MLP neurons of a small language model. Each row is named by its layer, matrix (up: input weights) and neuron, and shows model dimensions 0-95. Each number is 128 + 32 x the weight over its row's rms, rounded and kept within 0 to 255. Numbers have three digits each.
After each neuron's rows, "fires after" lists the tokens most often just before its 100 highest values on Wikipedia text that the model never trained on.

L4.up110:100169159090160130178127095148122167121119122121135146121118112095113068084114143088121097164101144063116120142162111173068168191150116132144097135098172128160164168103186124088181106076086129155144154063124107105093119117096166091147159057186149153103125077142117160162156085051181109083
fires after: " V", " N", " Ch", " M", " R", " v"

L6.up232:150104172159131128076138105131127185085066140074151111120106126123120054163116093127124102216109160133141073148107124160117158187149062101185113092104130100144197132143111148148137112153138142168147131089107166164119145094140143127186093106081140064095117096120142091160191085102120179157
fires after: " B", " Gold", " P", " M", " Bro", " m"

L8.up547:098075177135127145124184156147139136074162163172162126095113105126174115114212070129130063142116166145147122096110144113046109113173104077137183146147131136135149088141098145131182101126076127121140104113161099149156153106143178136161134124160122188175106098089145095088148110161081161101
fires after: " t", " d", " D", " Sc", " sh", " c"

L2.up18:136107153181110193160130173093161067132157148154109099158115106113059083097140154089119129049130071124087106151099125121166211157162115181137137145149088084104137170147121111158074163076189111151133124112106105095134123094109105146129158147130116056065135142075144165145142163118148142146
fires after: "\n"

L11.up454:045088069100153082130127146138198138114159183075147133079167157120127175094118068124153071151186161099137127137157137125193115108136126063114121098094111070138175154131132137173125179111074116167177110111185108172138101150121094163170172141134140160176086136097127136142088085128126150155
fires after: " C", " c", " W", " R", "c", " w"

L6.up179:099092116089105119115132193178150134139145114130148146113077167142094145091152105142081117144129103094201118104057118195160109125096139132144088152154172159157101106159137113147121151102137128095129104164104147110090071132087132122129158116102120159102147180054109122105175110127139100134
fires after: "th", " gu", " th", " h", " t", " requ"

L5.up626:136148134127194151161178085104098177107146224062178134125176105126105140146184126104165146108130119108084145170122124139105107211136051127145137146142163094088116090125109166127118132115136120147136145163159136134126165117049127060087134154123142101131083098100052063157090123101161129184
fires after: " B", " K", " H", "cc", "B", " V"

L5.up402:166105099103114128114152186091070160073164113113159135151095116136044135069139125065094123099135156090113139161110153147200128122099144080137140175037109151162148135135077142116196108110157115115150125169126130131193064159103073151077160086115082133156130126093151134087196131046063079096
fires after: " the", " a", " his", "-", "'s", " their"

L9.up357:100102111095156110103164109153166109173146175090157177114179152158148143137097151132179131131108129101079067190134145070131126154153183121183082083117181153086160141152139104109133145129114087110204115087052144189117084119110128114152125107126151125077125177090084140093131106124141134088
fires after: " M", " B", " ro", "ro", "M"

L9.up86:112113160097135111083100130092146201152191121079085140147165169064144160080132124162125115082112122118134158108189126130182125055099121098091174174103096099110137159173101084136125206169096102147177083104145077110149181172078091106120152087136072128149111171142128134086085128127157155101
fires after: " n", " N", " w", " a", " charact"

L7.up473:134158069097140142125144143201098092132142098180091074089098150177123103111157177141191118154104181110128160103105169165154194109102170164086175148104192163115132158115086073085160132136159110131198094116112097164107151120051119107095082107123124122133126140145082125140104055094093152109
fires after: " d", " de", " D", "c", "l"

L5.up486:149202079162143133199122116154128147118098110190105076123111081163139085148154124106124160111071169134102160112162146148062102130159090099094157147098167122086126143144110166168060169092094166140176121131147069163140065105112147145149119157175122099114119140125135103126081160113133105062
fires after: " D", " d", " c", " I"

L6.up763:173140167083141147121111131129092098136088164082122084108146140102146154075091114059088109179114093166128106131129189191125121101127156125080125162085149159147148077155097116143138147121186134140123171080123132066096193145080185130153078104168120121086167129127075127190132132178146113076
fires after: " (", " ", " S", " s"

L7.up524:156094084136162117142075117157104141038192173088111166118163140126136127157127107148134172112113092141120166223177094125134187088112145097092154050149159131132130112168117166122124178090147098080143056134140107145121094102120143051172107065166094066156156147124148084130074153109094157148
fires after: " a", " b", " t", " T", " d"

L9.up245:178074159167159125157115089125107173143152123079127117168141147147109153122210086098180035158124120141102139125092112169142084155111078159105139094166129085139077103122120156124147105141207129108155152110163116109114198135171107118111148104126108115140137113119108068136131141069126131161
fires after: " U", " v", "ou", " V", "I", " I"

L5.up330:074095132105191123144089150100068112148079130111161100140124173112099093135169143185114161184160113150107096074114106207155161108161148164137108150149150150111110126135148084107140121055149167088147106173131115131111098127134171193125088100186124056134137070153092126155106153169111117125
fires after: " cons", "-", " bec", " prov", "–", " ("

L7.up255:116142164112148081159134144123111175227107143137118030079171132102137154125131177105177116156133163146148184124143098101155121153151125118109149118101137143093085107149120177076111170153146066106139127132182098111161180154073183171160076124120150096093247105082113150076110166158134129144
fires after: " H", " R", " D", " V", " W", " C"

L6.up269:154081135067149131125147100197143130173144147201151132149125117151157086112185136176130137188098136130149155119161166154127119159161150149132133181108181157148156106164141122118109141122124102152160106088122108161125124164126104140069124132150131088178110126092079082105103088069208115063
fires after: " C", " c", " P", " d", " O", " "

L6.up595:140069110191142123105071167116117116120101139068090158155103154102093107139130155141131101157150122070086141095103080208151101157083107111134090119076100142099102172154128130143087097107105144116130097121175135112139162105046110110172147116097151140174140128114170086090164112192149100111
fires after: "\n", " T", " ty", " stat", "T", "y"

L11.up411:177207097128093131141124119063113096185135113092172112134161109113136084116164161103232132110121141161102128118135112122136128098171175130091098142076197197123134118093090106121188111041160099120163086131149088178120090108098083131113112117114155164148093135098120137100102075155117120137
fires after: " l", " the", " was", " are", " s", " An"

L2.up632:133173118158109133068157141120095172140136103150108122151179174159160153165104196069196040182126102106098088119158150167172109080150082162128169163114158149145114124109146122135128076103130098146138092104100128114112107108156106142138112150113051169138072131091154190064205170108097128148
fires after: "–0", "–1", " 0;", " 0", ";"

L7.up571:133112131148103179110175147128108120130159109154105113139094105143095148115138158158083144134171157098176105173115075095091152112107151147119107123050084133186154170194080103099118154128182127160101153102150154063097140133134151148108137129089133115180078075103131102104115156073153091066
fires after: " g", " G", "r", "g"

L4.up394:132098179140097113156050138119143143127087092115139078134180144152047122156170159066153082138150119131119088140071090134197144141158105139090102157128149136068103140166128158153194173173166096087148118091145156151069108108093100120131115101105042114134095105130083143198107137101141142133
fires after: "The", " The", " his", " the", "'", "at"

L5.up680:101096134148124098188132101162103152158118126073149141173118110145096107092105091153126143208070185088166100126071158213168151152163124100091118132160137128152122131152120078159164130125077114086108079112117055121092153111124181082166082040101132119101051133116124146129135101121149086165
fires after: " C", " D", " d", "-", " H", " Cor"

L6.up47:116152125131069081171145084093145177117074132104130136153111161171147157122128118089198128166117126092161099104088099112122075103148102143120088159136085154094083202161105107114129190114175104155183121071177117148179139124085133163132159154111078107101112106116148135134075167097124072138
fires after: " L", " I", " G", " Br", " J"

L2.up634:136138191117129136141156169141081141181065133143071163152130133118142129117115169188137118148159201142061120134171108148163121117158101152131129169160156108179096137124088123137152136125165120193120126109090161161099138108137109119189096137185074109153144164087165095132147113139079109215
fires after: "–0", "–1", "–2", "–3"

L6.up380:144104128121157129111114121122170164086092118158096120111219143148101124125108063151136086134108126106141102155121124093123132077063142126118104155070123195108127142157120110147126144107112085146124114144190193146175126058120084116126083115119119098134184139144182148132202078145108109104
fires after: " W", " w", "fl", " R", "W", " In"

L5.up198:135147154092156101075145153152136073203204141133127036124121162136135110135105158088118092116127165143129113141122152101114149099139122137128114179161145171137131121104166095122129158058107064156132150109173145151196078173186184101122080123148156094107170108154105202090126112139141114121
fires after: " p", " ", " C", " c", " al"

L7.up762:092214093088122141150096167069096109155124104121162126133130111082168141125152114125048180097134096100105169174099148110112162127092105193152148114152070150168133102110105126161046074125161147074115088051141155128168136133101168183133083138080155140110119166121113130085107151080137106112
fires after: " st", " g", " ent", " G", "eg", " min"

L6.up200:135095081116178146179156143089093105116170088192148100065111141069104134136137061124148135145165125115143134075156137188144172119087082184094164161179175192129116146180135158071116146128104092109140108088164131109117098145059167136170112133145099124172067145120067094147100101100218117106
fires after: " g", " ", " f", " c", " dis"

L8.up366:079086162112073111134153149096169152138151078156155176119152139128155137129145114077148128157122097163135160103100140085102129085133165184075120144158115198138137079128161090134082148142165131078079075101127116205114114175121115107158144068156153129092088116096108120141199071060120114102
fires after: " f", "f", " W", " pro", "A"

L7.up169:123114149110195147181141157134126139114095125132150175105126108127130118129071204135143122129204133121124077176137150103146100107171073085173116137077165086111171113133076105065123135116105142144126098107177123128056073156088099150110136142176090138150098120091145136102130134120138117095
fires after: " the", " A", "A", " S", "z"

L6.up656:178111120138134121121112135209109109126109124135101124109137154108137135118146156097181090125092159124157111096163124094128190126152143123141146162081179101115172086121122159117173184120109087114197118136157158095085117127095129101124198064085124085120105128110129145212119066150178092140
fires after: " C", " l", " L", " P"

L5.up123:119173135153086122163105234156168115118136136097123033149144150086132160113187154129125093108136093136124155135135090132103087094157157133108103145158126218060170092121131119120064196126118090101139141107165127109174160142119200124137155140155115094150098127114086116112125112147109143106
fires after: "\n", " h", " H", " C", " al"

L6.up227:083075086163120100171151134128153081152129130138095095146089109106070100128168147094106127087094082089156122156136130084170143142126091170112150132136085082073098077151142111230113125063175105148165126142147084066193179103087110133150178127116129089126141223056137089092141160095156166086
fires after: "\n"

L7.up21:135102158117144141102117124097155089090143139117115155118160124110152142151104112095194129068168171096129130162145092135059151157125087162150053140126135187157160128154111107122057123174152116144187163103155162090064148104117169087180112121163164174099166157165135157089121088126118144103
fires after: " B", " J", "as", " M", " S", " m"

L7.up596:056140174200124149123065141128104065147143109094088107128143163071124098132134170176140123164172142146110111098149119170143122199096115181123132074065127147111102124168145182145096146074072144108079100098156137127069147088126100133091155119109164160137158125160107141159190127108131193124
fires after: " ch", "ch", " eng", " (C", " camp", " spec"

L6.up727:149091177149173172133192151095098122135168091144138080107093112079135126167177088125070087134147173106146122181095132078137136077114109222153127125101144105127084107139094132140120145073153126208163099109110143164135087130165145193121111184161147118151149135086109120094113141093189138102
fires after: " f", " g", " U", " G", " O", " F"

L11.up389:111078162092177100138101104162141141119127174096164139101115144137081083099157074100183087115109120138146115110145173141081205117117085105144165206140164111113164057167099113138118161144086108171136113123134100122067084177127181168145184174096158166137147123121092102100146099168133172099
fires after: " B", "b", " sp", " 2,", "9,", " sub"

L11.up617:051121093118137194232162106126137177090153121120225123149115130139136133096122180087152133113148172103134113099116167114104098094160072121146129120117174076086110114118154136120141117073107119170139100157165075108194097103130117166098110123142124158148133094133161106132112125132112094113
fires after: " D", " c", " L", " w", " R"

L4.up227:151126185104118123113136159132099143131174094169107097155168143132118117117159125137149140195120118124175061117167110127136103070158107100157157149157091179140118157131176147119112177132111131120065073129134090159125152151125163116088109178166107094118165177072128105099113091077136101137
fires after: " w", " e", " f", " se", " W", " F"

L2.up176:147122168108106135170152082081092075112077140192082138158151141074127115079140140121132124113174138157125157102132143119090114114123175157100101230178103131110116224117136103099087154112140138102130107174182111149077116125177108102148091126155142157134126066117154047146144116107162097180
fires after: " |", "\n", ".", ";", " F", "=="

L8.up684:108099158101166126127125143129112119161113136059109105136202126116081111162174153127140076171173122143139120128066129134145143110149068130143128116142091121140119104163105148114129174139120126132127074112128138135222144114120075096126094148168119069111136158157059141136128118092130149164
fires after: " Che", " B", "A", " C", " H", " O"

L13.up57:073141133117088124126168148095143132068076120084129087159152084156134097139190119105111056095117080104135119141175134138153127144104081133091067179149122076124113103117130162098093164094112193198125124126170099106096144097152148128168131154136135125153145118140140085155188129094107123088
fires after: " |", "00"

L5.up464:142130163128119083125108119108113094070103145100188128159102109136188133157122167105167097086070130196148175171162098118104093122081174144149136129071076142076143168132118088207153090178137117122076131163161091097154136127162174096140104164117119107146151097145123146065102147078113151141
fires after: " ar", " pr", " St", "iv", " oper", "por"

L4.up700:148127127124135071216147054162110121154125145127164095147152144171143149103152094119151127176121140142181031127138150068094143169140075132166169179087175110124132060124126146104119147128149112136110135135147142152098134099104144161139142199076104098122068190227132099115096158166116098128
fires after: " d", " con", " r", "unn", " t", " 10"

L11.up113:091152081150128111130155174117068140045207103128132182125154147085129199139121107179144154147180113180060134164133075125146090126143131138130145057110150081127152086114130209132132161138156085100152084129166069142123163113110140151106121089184077105151132118177113124083152132134149141087
fires after: " A", " a", " d", "A", " comm", " D"

L5.up513:152143132121137134139088152126070111129133099140154105131149129160071179112149143117143135128128166090088095132138157066096093150139132189145122117179098171128144131198116107090114166128125107099173142137139112143131177160099149136117071213096038082129093104133066125071093107140108125136
fires after: " p", " P", " B", " s", " J", " T"

L7.up654:147144084134090159127132119138101196091126172168106127138126106161152107092195120112149168191112174114174172167103095117103114119158124192138133076146160160155148133166133106055133132096143141174090094085127036159120150123132159157104192066109087157160143067154089138088126147121136124129
fires after: " d", " D", " Y", " N", " g", " R"

L7.up2:140092088140153091095129099183095138115116152133131156139129156166126118056106127096134121183115138094160097156152134173143136097089066149133099139142206172145118122094097156100150076162174142081119095179080123115145149147126181111145063087083087058143090135129165092066122115143109163151
fires after: " d", " D", " T", " under", " dis", "\\"

L5.up0:158158110134098144142143093136116101162118075182103121153174130155163103159120142107132122170151158153121166087125106094090155177120133156126152192098122139142179119128133106062166201144103141123171128102136117134040116100153084177107160112160149170154102144083151138119139097097150134132
fires after: " s", " occ", " c", " ex", " dis", " res"

L9.up706:116116144171119094130152114157134146116096087116146165106128089112108180147202137103162110100141139075102099099135085125137107087095103043198144153153074100118167122145117165141120091170141072147176183123095156169126139165133149131199120093083117070091170083142166097141165086153145130152
fires after: " M", " B", " E", " Br"

L7.up230:048149126166159094131140135103119162140170155124113087122157172192169145121089127154173159120093156152141118163104148096144161158098115141159162097072128097162159175188146141153189122089052147085174070147141158160196145196210144131141116110102121101142120114133111094127165111055135142147
fires after: " comp", " p", "p", " C", " W", " St"

L5.up570:126136108111108168148142149095098136157083112138188093094085154052145130111177137176107177079095136163163095169130202122087148105130125126138160112074191144106117110162114086184126152065128128103097150097171051112090090143087077172165107125143148116135098180161032113114154142074131089094
fires after: " f", " un", " t", " d", " g", " "

L9.up21:143115085103084147149131180126082159156146099105087065104101102129091130040138122153163167115137131126124146169147152174103146179175139169143148108145127116210139133133109105082106187105213126162076087088115081117142135166093121093124100132120115099183144111113140124174131137085109126161
fires after: " g", "g", "G", " Sc", "C", " G"

L5.up187:148162135128150086081131158107056131133110132128138052081069136139138149109154109100131078133157141212084090157143134114143191151111098161082159137139168149076135113124096142148105123118174112157151121091106139135121164122094145150137165144137114109141155125109146125181127121134103194119
fires after: " (", " ", " \"", "-", " m", " p"

L8.up694:151144119086149130143184090087108094122119124128099137125100125179158124130134149184154097112126174131180155118128125114168194110116131138141175139125123106120160104128118109113135129129143092100137110083164167116143157104132155093111128118122123097096041111146167123120101169171167074162
fires after: " l", " L", " o", "E", " E", "k"

L4.up119:105138181168088117173096130098125140074165144112112139169129108176186198124132179110159060094172125134093078158174220109137140130161075096138107149129127110134196147161082129096108197131164125176164232100154144144117124127095130157112117111065076124122103113140137143119107181103081169137
fires after: " R", " S", " A", " B", "u", " In"

L6.up183:138138116067182094151070109110090145134120120211182110122114156099138077118094062062117106084164113196158109173167143104096128156140179139181121116125107132205209122187136175165170140115133138123170147036136113102122076117142171125113137204146123163155123141173112132120158149162092132118
fires after: " s", " S", " P", "S", " first"

L6.up633:103162124095165137126100087073112196109175173149212131152136140143184054155145150116148133131087162086149126162165080114132084098132094160129163183057126142117131170198124113080143187163202114137109098099107164104112173086151129128077125084117101091143082153141118109074071119092124170181
fires after: " D", " p", " N", " W", " n"

L7.up310:124145162090165090094104106129151201135161109086155133110138156130144128139174130178148144143140122162148100130064111137172180128066116142132124176059114159143159037094181070118107093056121170080145067168181124146167139073067167140100145041160168111131151120159143132160153079131143076095
fires after: "f", " W", " comp", " w", " F", " Wh"

L9.up474:070136110083153129141110110171123137099147071146126072113154109109183151166152114107117101131164135106092196140144132149155150129147073202068117150159093135185118128195178103099136106137156129149096098073140133201159122087099143107155131157132122123052115139105121105092095091147200144092
fires after: "st", " sp", " G", " g", " st", " Q"

L2.up432:107101142115074160146119111133123145140112132126101128131137170124119113148156113120136109111147197140131129179120097101132107107118129117097071159106063102060091170115174089061124132132133180149143147183169177092208145120175095073117092115076184108215148103031109140102147140135140106078
fires after: "\n", " |"

L4.up420:158109120036073123118157098136124073175121079112155159096091160111108136114082155098215212110117153125114128093136156118149132158169109174134180194129102142147124117141126197107130190130165104132190134169192144102131142147103156114114149145121047180206123161162087120150133114166125151103
fires after: " s", " S", " f", " h", " B"

L7.up613:136068132162100148103141133089113173109091143062152134081143054123123077131141132178166072121185134131087195116145130118192081179158154122146148164123123172128178143158132210142103144149083146163165186090137099163086066164120133096110089095091119153184135151150159101204100101101174117104
fires after: " C", " A", " H", " M", " T", " c"

L8.up699:126084212132148106084176184167100052159137188090120147118091107143096146101154147127147118193068120156119128114119133124129104093129139111079132122117143174102134129143132201082115172098076162154098116156078071119111140193106125148097122193150136141126197149093130089122146081078137171102
fires after: " H", " h", " f", "ab", " F", "f"

L7.up488:123147126119127077121151132161131060156148169134161111141165181133167093085175165120138111102114174118136068154137147095131133134116120137189181095071131119111123140110131094088155170133111125123236140076167194119144138186145156106057166193099174053180114099157104131075134187101171103112
fires after: " p", " con", " cons", " d", " ex", " r"

L8.up3:163194176088127091111151120107075099120166116181159151113100120089087072144076145113154142155140152141147176089146158140119123122202058130111091165170113161128097124098085159124129119111195122106090113113166178169129155138059145154110133122132084134120131149138086124075125116146136169156
fires after: " n", " h", " sp", " ass", " l", " S"

L6.up508:119130117129126096165118082088130133132106118098176079164145069185170135136126088203154119122184147098144147130025094136130152163173092166160179175136084149154129140131127170130125130149145062125155156084165076131172133130108157115112151149139136114141126160171073189129144088112171141109
fires after: " 0", " 0;", " H", " L", " A", " 1"

L7.up506:179185144184093119094104104110102147100144133184153117084116150072101219102110138130138126127164135086053120167133135147119158122114170108137094172114144148160131154102066072133150154150140138153091100114156143100148158111118170145114172118163130131134159107081084160080098089156084137180
fires after: " on", " N", " n", "g", "reat", " On"

L11.up336:085127159143108129175135150138128127118147084158128130161098059155019110139116176105179062073113128108100087163164130067138155154078094146130148120105109110201111131154096094082124157131158124194188110177167134150142163200094180158113094158088106145136185127110140107117101153163098184085
fires after: " S", "-", " s", "S", " B", "st"

L8.up159:133120151142182186135157152133114162117117167109146188108225122144158125153128133168090109109097151087081083212169105109121111123117168096144113140129063136113160143149132168102091160119139131131125153114087110100154097171094141090117152109168083150125132156105118083105170096095143078139
fires after: " H", " M", " G", " B", " C"

L4.up222:139101142121097157128106116120083127093151125144108104145170087120101134119146152178164100114149174173061165142166128109104154137134144106160151134122100164133143114154082111097114164065104124089158178060135049120139143172055139178144092107125140128119084114145171172110140106131162110167
fires after: " M", " N", "===", " the", "M", " A"

L5.up179:085109184158103184125127114112125187109129141093113067127164084087126137104093115097135054161122130156121105129176131163157163180106106109150149129087084111203164086151104108105106135148170111089175157096054118113087135175041102051174189104116120128097150097196134157119129125121101127126
fires after: " V", " Br", " M", " Soc", " Reg", " Em"

L6.up759:120105131101124140113092168176096128144084106191138093088148078086100109038184080126135128121139181148151132113114157155156145131085067138111134130067179137106102164135110124118110163169106089091147142073139106151080121180086124147139090112137116143135111126135068094119135087110146123146
fires after: " s", " un", " S", "^{", " D", " d"

L6.up619:168099131116147101088163119175146134120175105116147125151132056070087139088094093136134099104135169124164161112128122113108142131133156100144136157136125114155121126153141124050187120104106111131133098145089137156060169131118146170162126128147168154139076196152189148148095103081130115157
fires after: " G", " c", " s", " g", " S", " p"

L11.up473:148142137125128186175159124131129099161136130108120091107146093083084120133076171186127138142149142124117108077161141113177076105114183135176103087100102130100215088126116181085093071086102112173113111115160094136076106129116099164154133177116145127152122172136122081096122130141122124153
fires after: " s", " the", " S", " J", " ob"

L9.up131:155112174076129180117140145109134169103199141105102102107152077107078169107129086117174092135120109109109125130143107103099124102134146155118120090109092101161137120167178148102169156160148089122150138121133130148108148077162113136119149108122119164095064114133085119097189107055165161127
fires after: " v", "ro", " V", "ol", " Med", " were"

L4.up535:146159125156129127105151150059131124130108178158100138139158121100139144103116079131092107092118131080124180200132100157118163157126098118130165190095142144080104112145156140105090171101102118112127102103121114109111127098202150125127113133077027128181133091080170075081154086095148124130
fires after: " |", ";", "\n"

L6.up53:156158120131148111116158167112076137137102193095150109130079118078138103172115058129164105133107137106112116131193138162190121124115101171148143169153157155098106108170074092123169152093140083098141133100166103149141146129091165168107099103186040108173127145149126100151121102088142139100
fires after: " ", " p", " m", " a", " f"

L6.up457:146081098165150124086082104161136117108099137145131151155124123116116091160093173155083131231111171147180132107108085138147157131151186109103103137149184090158145119158138107107088114127149106086114128196080173131169132117113119136091076108110083053091094120089159084147112177114187150149
fires after: "-", "–", " De", " de"

L9.up472:165189096119112130146107113178130189143092120152172102128159128144111179071110138138141138109144172131084079131151154159128129132063123191163129133116110080109160130094136091081143165119095131133127133134190075142137134077079140144088132191141094144134106144169085072048113117144110136105
fires after: " M", " R", " T", " r", " W", " D"

L11.up282:155164159096139177148101184095125092112082115160227099125074120125080136147121115075155100111114084132153151126133160149207120110146099161194150174128126110092100172113141149083093130093141136148125122147114114140111121147126156090140117113107154128129128112101131110112184152120149143133
fires after: " —;", " |", "3", ";", "6", "5"

L7.up68:100135139108160161166117142173130129145187139093107133142143101136157102146140121139170127151108152125121171112137155125164125125159141120096157103151175144151142170191090159064135174171110236088113115088117088116227106132141116144106130099085073104169128197132138066117108149123152119114
fires after: " n", " h", " N", " f", "le"

L4.up466:119084133139119134137183136112116125147142105117138095131127121114062170139137121074203092148142132130093127177149127112179097158118066063131174167139179093137144162123112159157159165123132137116109116120081140106154130151127093035117111094111115143162085137096079145145143176090091127195
fires after: " a", " Con", " was", "'s", " Pre", " his"

L8.up643:129114161143145135199107133109104148158133157170167159129063061112126097159118129112086076150222154149155137105169090142105151136205112121146167114139180096139147134170161136114116206186156161187148106082127113152118139149071139122154126158156109147114121143083127098154090148161103101129
fires after: "S", " g", " s", " c", " f"

L2.up709:155107120132127114177149153079140124132139159132085117122124165132074172202126112086177135137161122056139114200110127147094104110107172115115111166168134104094123210126129139107110042106090093191189135114169134116119102069152090138142118137130161105142133116100170069090146109126162098177
fires after: "\n", " Lab", "|---|---|---|---"

L9.up75:098084094162157133116163092131152107054119114123094154108116125111126210178143137158121095119124126069089110145150130111138180109122134102126090119104095074094118125140073087170168168140124171174146084131141109123103170113185114127042099136144158070083188186128114182106102098149142087101
fires after: ":", " on", " On", " O", " Ab"

L2.up32:190149198140136218140136113113037159138099110101133164149126105107156157132108138118122092152138112089078143111152128120126112164145109178144165122133110109185185185107098040120110114098189140118189151123070151121139158103124160089099145074101101144093142095111152095141116130094098105097
fires after: "–0", "–1", ";", " 2", " 1", " 0"

L6.up163:084116146124091155142099210103128086138101138154188197124082100146089180079118162157173090095131183147128130126114175124142134129091142111104138158126085081173140131118119138135128145125128106127193119123101065074102199158126132132118110180101060108114181107128163163117117076130150150143
fires after: " one", " S", " s", "S", " per"

L8.up318:148119153095163031159093123051174105082110136138170109084141101169167100136139115107142112084122104080134085149149104102164140154138189092126102121079136146128144117132138130147157116131140096129141151112121112121108096132125149098179120091117087116140135172100152125099116106147128076139
fires after: " m", " In", "M", " p", " M"

L4.up293:126027102157118087126143099073149117122120142117147133094069126110136076101182144149129122095181117103108184130171132080153128113109124132116203193082095127148084097143106148122124130196139101147143189112101147153091128163104161123143107157138082152078127149161095122159147082115153137153
fires after: "S", "A", "E", "T", "O", "I"

L4.up299:144138143104114123160107160188158159114099095161148116172150117102096103140126133106161123115133166194125145123179100124098069186088117194147142125188142141114156139149131097095111160065144095122130124160133145108172095083161165136078059165099082162149118145170184094176101144103123103122
fires after: " S", " Pr", " C", " V", "f"

L7.up59:147189122118106114139092131137053132131171155140193129068161167089162119107150151105096063198138174078155110140109097134181121090116111123149178179140112129138121097110084118125121133123186124088154173140161150148109185169110116159137111112089054080099201181136094118101064145173159076151
fires after: " D", " Fl", " W", "b", " inc", "v"

L5.up663:138138110138137158172125141132128097132111169096106150080186192132151091192143122096168129108118153127155109159139135067141168071133073191214122113155139160088111123137130184131146138142081116110201101108155114170190157121118118118085174093168104088129108073178163099118094036158135155142
fires after: " s", " J", " P", " L", " S", "L"

L5.up392:143148151086137128145064152146154164118106137153125129134119108049103134114096146098128154107025133144136080160142107125118136194088147112163151149110144132144150107148122098108179146141110060085129175154189105189129131176139199117173108118149111137121098155137129152151105085066127156172
fires after: "ac", " M", " C", " V", "ill", " R"

L6.up288:099127108159118126114170120119187121150126133173130140079111116134149119118140062089149088070127112113127139143134106193131118160071121235159137112143180091149105147152190091103110109055171115119157151129137155112085158138103141148147133135138143152125175130097127132128166116157117145152
fires after: " gu", "at", " be", " t", " p", " trans"